Part of a small language model's weights: untied embeddings.
MLP neurons of a small language model. Each row is named by its layer, matrix (down: output weights) and neuron, and shows model dimensions 176-303. Each number is 128 + 24 x the weight over its row's rms, rounded and kept within 0 to 255. Numbers have three digits each. A neuron's up and down rows have the sign that makes its largest values positive.
After each neuron's rows, "fires before" lists the tokens most often just after its 100 highest values on Wikipedia text that the model never trained on.

L8.down715:127101162160121120147105131103055094146111146102134131183098147141142140100136145121087151122183113142117149124163140116125137077153105136146120113140107122138140128129094192132096174095082093091156148126109176123129173101114120143109118177081135159098106120114090108127155145118119093157168110139086111122174118171110136143101158131123125088143129153086117146102147114129143115162170
fires before: "\n", " |"

L5.down322:117104109118133126166121133150121139112139092160117118136096135131122129151094139147130165110158074065106123121127129113121118179145121139125098138120128138127109133169132138160163201170085083102132105173130131163158170098101135113177149128106146108097152157135078108130127086164163111133123114141120150128102126129148120175127140171126136116114066109116118123111095126090115147147145
fires before: " 0", " 1", " ", "\n", " 2", " 3"

L5.down260:136139099121161166130157133124151151102150130143170133143124086146160125147117134141167134129112138153146104126145137130174131152140153083110110126116118109188149134140092087155132149121089147156132139098159102149090106142117188118173116145111148136102090154100114108151147131132158088087127100120075163126104122138131109119135091116155131128152162122098180087123148151145144126125121
fires before: " |", ",", "\n"

L8.down442:151120108134122117123114088116130122151160118120134131140078102127159082134093144118125121116112142113120180106121171120152119139136131101156164135112133156070125127118129154119106127131109101127114132180115126159109126151155129090110160115152178150114177103116132112123099155126148123097155137131102074125145108120158120121144081153113152137174097118118117129151104134160097168111100
fires before: " |", ";", " per", " m", ")"

L8.down505:120139112132144087122149112133131152133146112072131158132112111114119144100138104162075161135146137132143134129145134183154144142111075141116148151128123104069083148121101121104124104089128145118103135115108132113130122110132125118128114139138118120077122127168108122123116064095129157151157116129126194106128125121150148140115136124109145131119143160098169102123143161115134156127133
fires before: ",", ".", " he", ":", "s"

L5.down1680:112121118150082156077096126141128150117074185121127147115104152128145153133133076078109098114112161136103145071136120148123122125102122119111124115131130114092119122099119104178132093085112130110114099140145146127127137111136128157115100159140095162127135142122123081164135130136088139127083117142108107138094145129126076121125137115116086109078121162110147099154096084209100124111125
fires before: "\n", " M", " \""

L5.down1719:138126158137133100094133083122114192110143111156155135156114126147122114126114115101139119141135126129158136125088151095137123153146144137112147150117144126096147111122126122072163146144139123134103174086141129146096113115120162165095142145156143104125153096135078169065126113151104093128134102126115105129112139142157120120096149131119143148132139132126129187120098140112149171132108
fires before: " |", "\n", "th", ";"

L8.down1367:152137152129151078130097117190134140112110139104131109116137131114129151141133102146168117133099136113093076152136122138148125180166089140128124087089128148101117105120127140118084144104122156112171114151143098127146147144125120145115134124076139129116139142144112126120176151124088122137135099149115075134127109149119160112086103151135115148110123117117083164154100129146122110140149
fires before: " |"

L8.down307:163125162126108105106129104134104079160141094109087131141090087151149098121089124119120136136109099101152152146121115085159123139131114114160133139157115115221093173126092141109177124138135123067089156085108152149112144076144117104148173102128150113140135152163122112102139083134122143160149095181157074104100138142139110168068090124110111117128121103130099157164153118124149107118133
fires before: " |", "\n", ",", "t"

L5.down1423:155068087153166137136105073123164111188146170133106114110134162096098095121111121137187165104141102122140154040158149100114101091121068124127139117148153088105129086112128081105111093141141120089111153128153141099131121150142133150120144135136141143120111104173087120177130114122137113105077143080123139139111123114139098146138127133162117103130128139107151121123121151137147108137094
fires before: " by", " in", " on", ":", " to", ","

L5.down1549:118116131102115173176124157178165177141135137132126116076146111167117124132129110096132119145148162123106121107128131165083131100111147132085140102122137116127137154135137093152075110122162111118111138169131105070126081130072117139138147132108088153103118154123125129104132178156118107108113094139168103160141149115117130074139108118157155028134158150097125106163121130127162112157167
fires before: " |", "\n", ","

L5.down544:143117107129117126109143101134150124188139125135132105153151134135130107104111134142141072090109153064120101172129154125142119168122134103153131130139162109112164130167138163134143170115082168118118136171145168120145120165108072128126117125102129096114120159101101104121141125173171106156102140148075151131101161138081117152125131147102117152107092108116113107100146144152114161128098
fires before: " 0", "\n", " 1", " ", " 3"

L5.down604:109099148114114097138158167125113138141134127131123167125124177153102148109103138114123105114116169141144147191154140123136179156135112125117132128126136141155113145139135129142098136135174115121095137132084134122169120145129149144092105104105115132111086115100145144115132162165130124146122110093147110139114075162108132155166123144085127113148159146129122143126131162119118138130147
fires before: ",", ".", " |", "\n", "),"

L8.down1917:137144113115139128120137121135138059138132129152184125148135125133109116086142086134121170104162117154127141113135163097132130125114082109100134118170103153115120140105087124128177094115146168112120123088151146119143154139072168105125096140143153138128099064159118167108145099127104137142153147156153138092124106134169142145132132131136124124128124134079110124145141087132135124148161
fires before: ",", ".", " and", " with", " to"

L8.down491:161160134101149119113094106133129102146085162106141091140123165154109127157137115144105121114110146172100105125087098155082110101127145120123147130118131133140139109092138161127113123132121163136132161129127133160078111107158179101106122119076169138109150096118089149153139142096130097151093150106152109127101118127114109147134124119119112170140121131157100079107132116116121148173114
fires before: "\n", ".", "---|---|---|---|", "bul"

L8.down800:130108101153092115128151116130124125125117075118153181154122156156106152120102123102181134129108088136123083104126161102145146105149130103126131107131108132107125109136103127131167136144123151126151149114110140139130090135099103120091116147098155127118125118092155144118116146144117145114159082142133161129158123125112072137124111100159132129153161094134122140160141141154098154120081
fires before: " |", ".", ":"

L8.down1703:151102130063096108136116108138154130098149133110137159116142160107125105150165098178097136146122114120153132096124145127128165124126129146168148122106103117139083097115138122092139173086154117144147090130166132143156109093093092091088130157133082107087129116080110140126078116156126116092118127114166167126138130105133137116177168120127131099159137144123136139124100135100110152128143
fires before: " |", " of", ",", "\n", " by", ")"

L8.down814:140134117114111181143119109125101122160122106135157100130135107165117112113136124149121168132153094093100161160134128139100080092136118089134133137149115117177148082158146139154114126086124105119153134109106160145139162099186127127124084089125081160131161103111100098143094120127094140122133133147123138110139126114091144104172139117144117097119145123133096145161145106113125097122162
fires before: " |", ":", "\n"

L8.down730:130166129143141142080124126138127139146121130141089125132157106101127141157128155140146135178145153164086109132177085126111148113124135126104139117122167126108152153129117134091093118135132093092174138178124111162132128111120093163148096161133138139158111152114114101085145155168092120111109120131138093165141125119132158175130150144114149126153131148122084117132169126148122122152114
fires before: " |", "\n", ";", ":"

L8.down52:153111137149127155104118132155112123117182121160129150110168145127114159119133097127154141171081093108124149133154098172146091185106132122136123143115134124079125148154112127121110138109113090098139094115132120131104135106144130112102122115140192146071156100105116112127138150074127137118130140174122192122113115116111126128134131141154140130134147133138077108119153108146141105112092
fires before: " |", "\n", ";"

L5.down908:115116121127120094154167115118078127167110092098167195132098121119136111119148097143129151131150072121104119130147164118151138121110125073128102112129139119152113149089125145152132087157105183072127086120063103112134162087141140125128109112138129088071113098128136144138113106099087130158119136130137131088125129138104129095104095113139118118115088124103171134137109134138145092165161
fires before: ",", "."

L5.down987:104127088132085103111160139114079155092107103122169125078158069101130108125139140142133157142112137157156108116068119092121138147151124102100116150185135161164105144110115126063162143086153126140113158139124121113148170151119148098136130135132135131125168111163153107132151125095102098157088123099123146126132152127071110103146141123120151132097096119135119141133157137084112093142115
fires before: " |", " "

L8.down495:160101114124126137133140094130133098122075124111167109093110099135164137124102131152116162095122156142121136135148110130149129150079101117127161116149099143176115142093105135139125133100141153115107114097124163097148124125149122133128135125094134116119152142128136147110111107147128144144162086108150166124121107150156109124097144122078070113116150095138097104167085143159151168143098
fires before: "\n"

L8.down1930:122149165137118124171139120123131129135124119148100110119177101121109126128098185130119125147155112140125103128132115108118132094129107126102170121135094148090153120112132094126141154148111151144129117098143113107144114146122129114121130106121158106161155091172132159104118115114162102141102119106135163147087115137106130106115121110109087118124102102105149142181121119144089106151137
fires before: "\n", " In", " He", ",", " She", " On"

L8.down1411:125134122164128074157135105093103126143180106102091129125097118132157078117095110167152101131148107139161121145122097099163143066081161099114117124126122137136088118139095123155139108105158107133157136167147146142154130163165127136075113122180123162130125094118113117109114120132108133150133136143161089141091129116103127127110113115094144137139096110130138117155169151135129123128142
fires before: "\n"

L8.down1485:157134146125157092116119153151137101128128116100145099125183136135166123091108129166149151116141087105138103154125125115104135122137152103107099142112121109084112129090134139131089094107124129121149114125132117123155138133075116117158129102130126139112099111114108091154156133117148141176097108126097130090165134176127158120115136111129138122117103092153114152117148117159109084149129
fires before: " |", " 13", " 12"

L5.down1578:112146144113179166113135121163132127110118119111096107115156126137093109135145136118161139152110105116094118187097148188110147164151167175143111095123096152160144133147155122122103120143128142125132142102134129150091110132142131110100163120136114145112115121176131066103139157161102127109158150087135174121117143145122141147167111146134106139155114103120073145142114110097135117133114
fires before: ",", ".", ";", ")", " and", " |"

L8.down192:160139139095119141117105050116143145098133110125118124131106130130106123102076140103147121141102115150115139093132112134132105087120113125108140108141167107065168124118164168144140160129134137105177121121137095159111121151168133094158121086114124120138117086117093110181161108137191096106108148127110118165134115134153133111143146089131142126122106101148141103156156144159080133168140
fires before: " |", " ", "\n"

L5.down1166:151095121137150092107125134144089129105148157146133164085154117105163150148073136105118110152142122110160170136120114121114119115103135103145160135110147147054140137155120145093136112138108118159130129111128132180162118162152175132122146134163118138097191094125155153114124138159139108099153086119144073166125138136151137131081204119107141139095135173121137149103135123068116155136115
fires before: "==", "===", "The", "In", "On"

L5.down985:125103148095136100183113165145151126133172132142141102125112135143146125128085155138090118144106088143093144150133148139169145132107137124143131163152122158148143115109116167128126153165123151049114145078145171113151098115094172096106149115131131121121143118108124111113113124116099085142136132146137143129168111138139093197154109157111146172220156096135118110173080132125150128152115
fires before: " |", "'", ",", " "

L8.down568:095132133089123105122177073157120137095121124093127118130123150118137161122128176135130151108138087168165127129119102148132145082145121118137152108126084135160105113107119132124129165115119133159132141123131159108149131129077150088151129157128146127125144110159136087113176168143143135109125150101160151138155148143156131129183142130086118103142160132133153109128117109091095121135139
fires before: " |", "\n", ".", ","

L8.down1047:110091157131142129120105143072092092159143107132146143129123140127130086087134127156146146094136125134155130069145143085139122118136104096181152139149131095124152108138100177117145147143107132136114136165127129119133122116126169156112118119163130138149087133138112138124159086149134112149152126119151125102121146093123099180101143102085118129088159156128151176095141123097109150204139
fires before: " |", "\n", ",", ";"

L5.down563:105128151099148102168117144113120150114144105116115064159137166103095135124127164147149101141133144076134144161137108123109146151113187117147124108090121141125124095129080077112111134124116135118094117124134176112127117110116150161097130152099147076127157098135147121118092144149092126120162169121136165118112113121109148110209157132148156091138157128109090121132145119115107139139157
fires before: ".", ",", " of", " was", " with", "\n"

L5.down735:159116148139117154154180133112111103115103135091127129145143126124176143137125124144126120149089136153136122148113150146147121127137113096151141097096137142146086140138121155150145099146158134123134127125103101113103134158095130133111119162113118127096130124130119203105110123115122099091181068155173131159107103132139131160143139095141099156156154116087163103141129156111097088128115
fires before: " |", ":"

L8.down134:093149147099145143110144151111132126163142127113148121115137154118111133117151099180103111134153083096101139144154140176154130160152122153138138145076136139072128150112131104121136124101108160136141124098087137086117116109123129107119111120142140131119143098129154176146115118134152138114119150164148137119100135180124107141133130099159141093135163163133147119112085098094097098168148
fires before: ",", " the", " to"

L5.down2002:121097116142143082138135092155160183119162066086149170123136100105131152145106134156118083151145114122129099116148126156111140060136138140132149143143100133063160111101125155112165140156121144100132109123142076128115108099150140105148150188172127126115150114136147144123166114130140101092107125146128089120143144142194112147100125115118111131142114143116112105144076115109111149114145
fires before: "\n", " He", "In", " In", "===", "He"

L5.down1707:143100133104149131155138116117141154182130119136115171141130102169100124066115157163097147134156096106120165120135132117103174080142146114162134098143116104137115157092156180116122121169129113119134133123114102141141099089119166141162133131122181101159140130143154152106147134110151144166161078173148142107084108110169099107101133125125148141144112099155179144153114168110185108142133
fires before: ",", ".", " |"

L8.down649:139125140119121144129136095139109118126149165099110116149120111138129108135099105123115155128121117124108146147139122145073141140156112141131092140117114117105156145128106157105106122093179155097132072145150128125119137145155113115154153139133166116122128127165191146119118147132098135123158134161116131125129113123171121106173089122177135125087138091136095139150183105154119092095155
fires before: "\n"

L5.down1922:156131107147133122106119112129111128149158108103185125098178112094120156097199135125132137116155169124162108161148111147099142124174127108119153150148158113146106119108148099121107150111139127141155134136117121125207116153128130109121155088134155119165121110127143134142129139084143118106102129146120079110171162173112110141150155157132112122180154156157103114126109133087108126115116
fires before: " |", ","

L8.down68:141122137101167164133139138114128110174143141126094117132142149170153121125161107152129117092120100128139074119150091110155118140120105083144142110127123107151137125126080144137133145113134129122144108107111139158144123082098137118085123083138140137135111139165138123121140121101101121177155164139159110144124079130133098132112141140111093129116133157109114125127152145102123128145137
fires before: " |", ",", ")", "\n", ";", "."

L5.down1132:110117106182136104153166116112126168107140143131128139135121119104133138129119112124135138142115112120112150163099094165138118125132147135133131100121119111058117176097121115074161127090146155131121168134095143115116113145146147101114116134131161123112092080111142149126141109123138136110132145118111133158137123155153129166119147135098114144131131137124112122156126140127114183118145
fires before: "\n", "---|---|---|---|"

L8.down699:151124115125127165106113049116115163116118130129152075125100123122123134083111154146142133100117146145108119139100107164088144122132114114122152134124092145166132127151121134165151139109098154130152116155095181135137102152173129163177093141134090161122126133124150145159111138116165165082108121103133133129112137151154155083104167125129122119178117095102082173153134140148136139133104
fires before: "\n", "R", "a", "us", "land", "ship"

L8.down598:178121123105104095165104119148091129117120115134117167122122129122151140089113158138154135156154100180089131143132104157161139172118094157115120113122085122109135119094079130136115161104133139122137115103160071172145145114127137105129127141089131159136126158137133112177133096143067094135085146130129121128086188103106156116122111136126166107129089150127111160125126111079119141124146
fires before: " |", "s", "\n", ".", " 1", "ː"

L5.down1057:096098144121138138125134167148108143116165116075148111127131121129150107144128141141097091122131090138117136129107091115129146125139122151137161103151174176123069141108136137138095142090117137089141102126095125130110100152094173136094119144138096150127077046121135155122112125163102085065134143138183100125139152141092136143110144138164137101146130154121127102132076144096144113119139
fires before: " |", ";", "\n"

L5.down731:106127104151149098135143103124120145175173138118124153158120117120143119122117138118123096114153138088128141124074117153135109139135136148149162131151128121144119171122101167164159185166117133155156120137127119163126136114153140118189174115102179115113118134160145116119080164144125143171138151131127079113143085119103143137098116113124122109142115132155131166106133097119120107162115
fires before: " |"

L5.down1153:118128104159149087141119117161132150123154146157161129165079166123129122171129146118100134144134145140092130084143156136129065105145134119139129153081162133103131142105182081105131120102128127139134130123132171103150097123127084154110123112136116143126168135117158124097147104135160135131148150124118092123075100157134113116121155107146094126148131155148157142158228116107146114110126
fires before: " to", ":", " by", " in", "–19", " on"

L5.down929:090093145083171131179161123163129117120132054136124099175110113115113152094140126131181098114159126093120130134135111133102138145135119141100138124147107107145094131128137143086130183180095146100120093106136115101126142145149129139142134173126113107110120114085140154148136124139121082106136145149121125115130129159189141174129113135104123127091147150115120156127119191127154107127150
fires before: " He", "\n", "On", "In", " In", "=="

L5.down505:128100147108106076094125106109099154144132110096106129137111090149140107094123119131148088125130112163160144125112144101144155130091109053104129107114108112080124108145120148142141137136108121098144123179060104158146114100090161168116148152166197135106129101113150092123132155145138099154100139157091079106143161117138128162140117169132103140131140144111134112143100121119113170121134
fires before: " |", "\n", " "

L8.down905:103126092173156124158096124110112108134122148113115171115133113139128134102101099096113147151163123117159119126152117128144134111097134080089145124121137169153126130129144122130150139165159113113082148119120147100154059137104128105127152158117113141130162125106116122127113106141125130157108127103160003129138089159096103096131146114108151119185150157126108115085125107117082139080140
fires before: "==", "The", "===", "He", "In"

L5.down1858:119153143111126156134137099105118103103157151132147090171158137147105118058144097120101150104125170145154088117115119102096093151096158105137090160107179166198110136131142117091157162113152128147183130123148135150110111143124137120092115079116155141169149126127112087100119130114084134146091110140133097092142113154089137127107161097123104118086115118115081146123114123118131148089128
fires before: " |", "|", "\n", " H"

L5.down530:128121142141192100156087138100177131140101148126142102126096122104110087132146152131154159160101079141120135093082136110104140107127143151145149125124116139140142147113101128114112126127142114135108156151086148139086158132173133128086109133151151150120138109099146123092145142132104093174141093111119092116149148096110101113131106123121148125101142114112146119177145156083124135127117
fires before: "\n", "-", "."

L5.down1022:164113111081144099134147079141103107113143121074063122121105081142145134165116154103121124141079123095101100094163099165187130137124130092113144151109136128075141119152132141110137158107143052086139129109123152131136115118132149114092146129143123135116136131160143114122129110129125132097156081103128095126103128117119095126138134141107069114154117152107098120171104129138070131131126
fires before: " |", ",", "\n", ";"

L8.down1424:126164141111140190124111102139114148143121119145136116138168132095109137136115146136071157118148151129112139103131089095158079153097099147121148106112145123152095105113122117147123115122126145123099112192105111137152104071074129140116106115143150111171140157120099130133147137159136113127154127147129127140126143123114179144139163108086109090174108202148165138139132130091099110087113
fires before: "\n", ",", " |", " \"", " is"

L5.down398:130118095130119162163144153089105083145103109060165138089123125109148116165096127105162094146168098118166158158148171154169130136142129105088193162167134103179149086150115130144135127127129131099061107124131104178084121147132117161162075121121126166125120110115141127135115139103095104143148130126118152109109151146136126156103155094110157172097109127114131152151134161131111138096147
fires before: " |", ":", " season", " Primera", ","

L5.down1239:128093150098146094132113126174112117112143098137150164144082145122125148103102116104148120099150110101080149125128148130142132151125150108159150090130101161090064131115093111119110109123152191148139147077101132120145104088142149091105117114149105101097142089093150165139154155139093144144161120130175178125114094155110124132134144134119131136168159160117110096137162120111156158159108
fires before: " in", " by", " to", ".", " as", " with"

L8.down1763:151146136108162088143136063140107158163113144129107163119102112163122127140100136095093126107186143128118119122117131092108106153148135174100138110120104103084099143129166097119138130124114163148106092144088119138135126128130135104146130140131121130157131102151142140090124125152081126126170112085127169107090129097098123080151110125142078133108131089139110105149160178139140086114135
fires before: " as", " ", "\n", " |", "."

L5.down359:132093122145123131121117116134144093115130122092103118091131128131180091118112119076110118137130150094111123126134137147158160069093145149120097156129137126102134116144144165120173101133150136108168133123104158108157144112114079067131179138155127154132174140153104113109113102140137116122133132131143125117103116137131106105121141122160133139152120118154114138138116091153137104176154
fires before: " |", "==", " in", " the", "==="

L5.down565:140114099109149132160135128136108140146102121133131127142112147108130125140107139148161153104178125101117123134124135117132132149110112119139096119113116087167132157161139162143165155141126136087085132149083171148127110142141124129148098132152152121113158145107142118113117088116105125112155177145111123088153120124133157156119149135094137086102106123152135136174140145124150112178144
fires before: " |", "N"

L5.down904:137147118095101172125106164128143098119146107103104116112111141160150167098103156136103116087212109139107148149148143126130149142130101144084150133174141108166131127123117099096158184159136172152166109153148126091129162108100172122133145070114113117133135119126098129130151138155116125125117134103135119168119111129158158122133128099137124109161165144170111135115118154125140129093155
fires before: "\n", " ", " Total", " 4", " 3", " |"

L5.down1247:109124140109158126135136080119138156104136121129092074108106097118099106120138132128168141129118144113139140149130090103154113129101105127163123109193139129140139146142075148143154152135096146125130149135113122136161129142146094120109099131123129114137113137127115141151130143118122131138164108118061135146104138101187119118130120146148138150153126143122135114120121122132117111109109
fires before: "-", "\n"

L5.down580:134109149144109072116139103101170142115121143126087107104118098107112112181102161152135107160115091123147124121097135146146162108134157090129095125110144109070170134108107173102149170149142114136134141152118152089112143107103109101123137120115091110110140145140108129105147130146134120121143102082113090139142093104114104167146127161149130095159141137101118123143118093110127119124127
fires before: "\n", " ", " |", " R", " Conference"

L5.down1544:168133139141143115151155160135120152159162126144150118142144120110127114126134131104171111154103175147087136132168134132126172140132108104112148133139128152214121157135080124163114123129157119156106181124073143091131100148099110132139130132174124149147090162171123064122158114114124121105065118056120177118142187155134106135149158101151135157153103127170120150130124097126155116107111
fires before: " |", " \"", " Primera"

L5.down1794:150083118186105142175091153134142132102061095140148111088122156114108154114151113128137140142135122157120148112120103138099109114108130106086143093137148103129089107125124080129088107102136128120137158120127179103104079159091113174091121074122121120141133132156151111137108098142133093085152141119149121146091111157138141133133125143171096140152208119093114129133148084091162143138076
fires before: " in", " by", " on", ":", "\n"

L5.down637:104108149156118113169095118115110120107141140100129125160130132108134104131123117141084144158092140143110093115078117104156126117168100127125105176118127132108125127107142134134136077127102126094103118097168131132112109132143122161134131124125121137107131150165142113115091126113090111171116136155115135112113133137120064128137129158150168163120117119119144092117125174096144139090155
fires before: " |", ";", " the", "\n"

L5.down586:141146135142118109155102142096097160106143189124098158104123100129122109137129122099135142134127100161132115165125145143124125147141141141101130096116128122195141185114145122112140110161160147051125165089134103105110113102105133147155089142097150137086076107169084078098133127121106135148156122167123176093158163119144082143131111114149104132140137119128125172171139101132106157123145
fires before: " |"

L8.down1650:134135108090146139129150133132129124152139126158141092138113164128084097132124131131111109117154112112140140161164174118184125161120093113116132126117139107078139139070132092109103095116130137127115100145094088105128104120105087121146133129096117147137091143147134189128163127148100127155117088131137114063108110133109132128093126133111153099154131132154156136144140163098090110129135
fires before: ",", ".", " in", " to", " by", " and"

L5.down1056:110116152162149143142128105117136095119125121064133104101130074171164092147095195112153123127126124110126139143116109117100157130101157108119099110128095114152122105127140099133128126111138124157103159089090174110090089135138121103111134115095119143082094155112129124151105117087172157129136120117128139162110103112125126141179178149132118134129100139088127125152132109140080139101148
fires before: " |", ",", "\n", ";", ":"

L5.down1032:097110137128124125120104150122140168107170137128099114094141145135134140121124170131115114145131096119135111151118101098119143120149135106192135154089164129118067114123077157123073154137117125111154113137075119125109099107142136121076179138110116134109113143132139126073167141147145135110120105138150074116137117166093140130134140179084133140115124134128171112117138166127105128127103
fires before: "\n", " "

L5.down1428:103129095086156131097122148123135082167107172118130138103106140120134129052088107117115128149115125152115131134119166140152113092131138131152136143185147146145115127127124122127111094132165154095119107119141086178094129135157136139127121091134138131082136148123133155137078102148154111134122065159116087125158127117149116137121147109121105111088093094156109117179126131178134106107113
fires before: "\n", "s", " that", "-"

L5.down1684:148109122120126151135130170123123182119130144149102147103093153108161089140148117117119112124160184149130078160153125120124162080125105136096160083143161147113103151127123106155106132117098134143136144120151164098137103128089090128095103125153108146178126140152120149160164089116137143099148130147132123135129154106125132122132120135173114150135131174125099118116146114182151119144113
fires before: "-", "\n"

L8.down334:092155101124114108132123098111091128125136112172134137197117107129129124078131148102145113162130120093131137125130128099128086119139140101151145119140120121124130142158161145090133135105152129114120141123128160124104124137113116130137099130137139129121126134137149172094130130142114145130201114124121100116134135195128093130133153159122138149114118133113140094149135154111122151145114
fires before: " |", " H", "\n", ".", ";", "    "

L8.down819:140128118132157156148099130134169151104127100112127116148131106181153151137082180086126123127125163144104159113130106144139105165091136127118124129161124153200133097156156137068127154103130129115139166121110172111111115127151104166133120139141143135125126148135155153137157094128142116089192129125147167158131154139180163159158116139151140121145106150154038140164145113120129146124124
fires before: "p", ":", " of", " |", " in"

L5.down1384:123128121157155113136153091105085128168126089096138095165160117141159120136114186153172127140137114103157129121138149152099131125124102102100133127124181126117172139125150149141141105096118121121146163137113118134130142116125120152074076173130181126102146105099164139158122161099107107088161104076127127134142080134131140093131108146144123177157137158110066094093128160116136126117103
fires before: " |"

L5.down402:133131128106137105201148137138122157161141143107144148155150125143132136114099109118131149106168125088112134144148117115125085168138128124128131172132139135075124167122115164172128157127170135110105098121094140145096122120111146125140135129121134147100107158107143100134106143129138124172101115176143104110149155147148150115106155137171103112125059122187190131145119108124117134119144
fires before: " |", "."

L8.down1483:145135146116176112099130093120107136140106117146103078160098153124149103137105162149165128132159131109131107125147123144099119134126151137134159142196126152091120130151146138120122123097125108097123198148126139153117150110119139153118103154111110151152097097144127125130132112095174121154113169138119111127161122144123125117138101140109127124125109146111141150107143126164163104152112
fires before: " |", "\n"

L8.down1082:153087142142166156116120098132079115137083110091099136127112134157157114160094131148159134157108134126139125128162123158159087142103106127091151139109074110109126124127108168111126146138119129121170177174142184143125118148130138149142128090120077089129082106113146102129136145126151108159148132125139094135147155113112164174115129110155121127162114155147104122155087155144170138135125
fires before: " |", ";"

L5.down1199:175145149074101107108142129118147123137117094131155135124129129143117110149131112103150139137133128143127105046136127135121134163123142122111165111128103126155166138157177123113153080102143107155117129123145144120116134146154115117110140125156111128031130127101152165143153130165127105140089094108149115114119154149122120118137105136153169129142125118127124171121146139104139108109137
fires before: " |", ":", "\n", "th"

L5.down1306:105155111165140149153150162115118122093141117120142164134109158125113141143140098154129113154123151110133101146127155049127157136112141120174114110141118137163146074138127129127089147120099136161147111150131169132126153121093103122120129129157115133147128079115115154112146134111125132118129183083172181136127153119118170149149138115097109137149160130140102128133147098123103142156115
fires before: ",", ".", " ", " and", "n", " ("

L5.down1297:188121144132151131088088159163134143100106119092099156167137132146128119155140152106123125135122098140161106131138128187113124115105120137160128144110153103082098159131171114185137119127124121147146098147150133136128087120126129115107146151133120119138116102116139112129157125129112097135118125146139216154136129116075116127116120139112102105115137142127120109157096167149136115116140
fires before: "s", " \""

L5.down444:131107108124097141109105185137120140108175086120138117109121128171145151167132100101091142128102118140115094204124104124104166143134141117092119108157151152196134142128114097111139122117102174144140177119110123093082134133127151076101152110142162133131146136121109136146143102130163125119132130119120121110098115173090138130127098157147173171132105120120129127095134085149136118133079
fires before: " |", ":"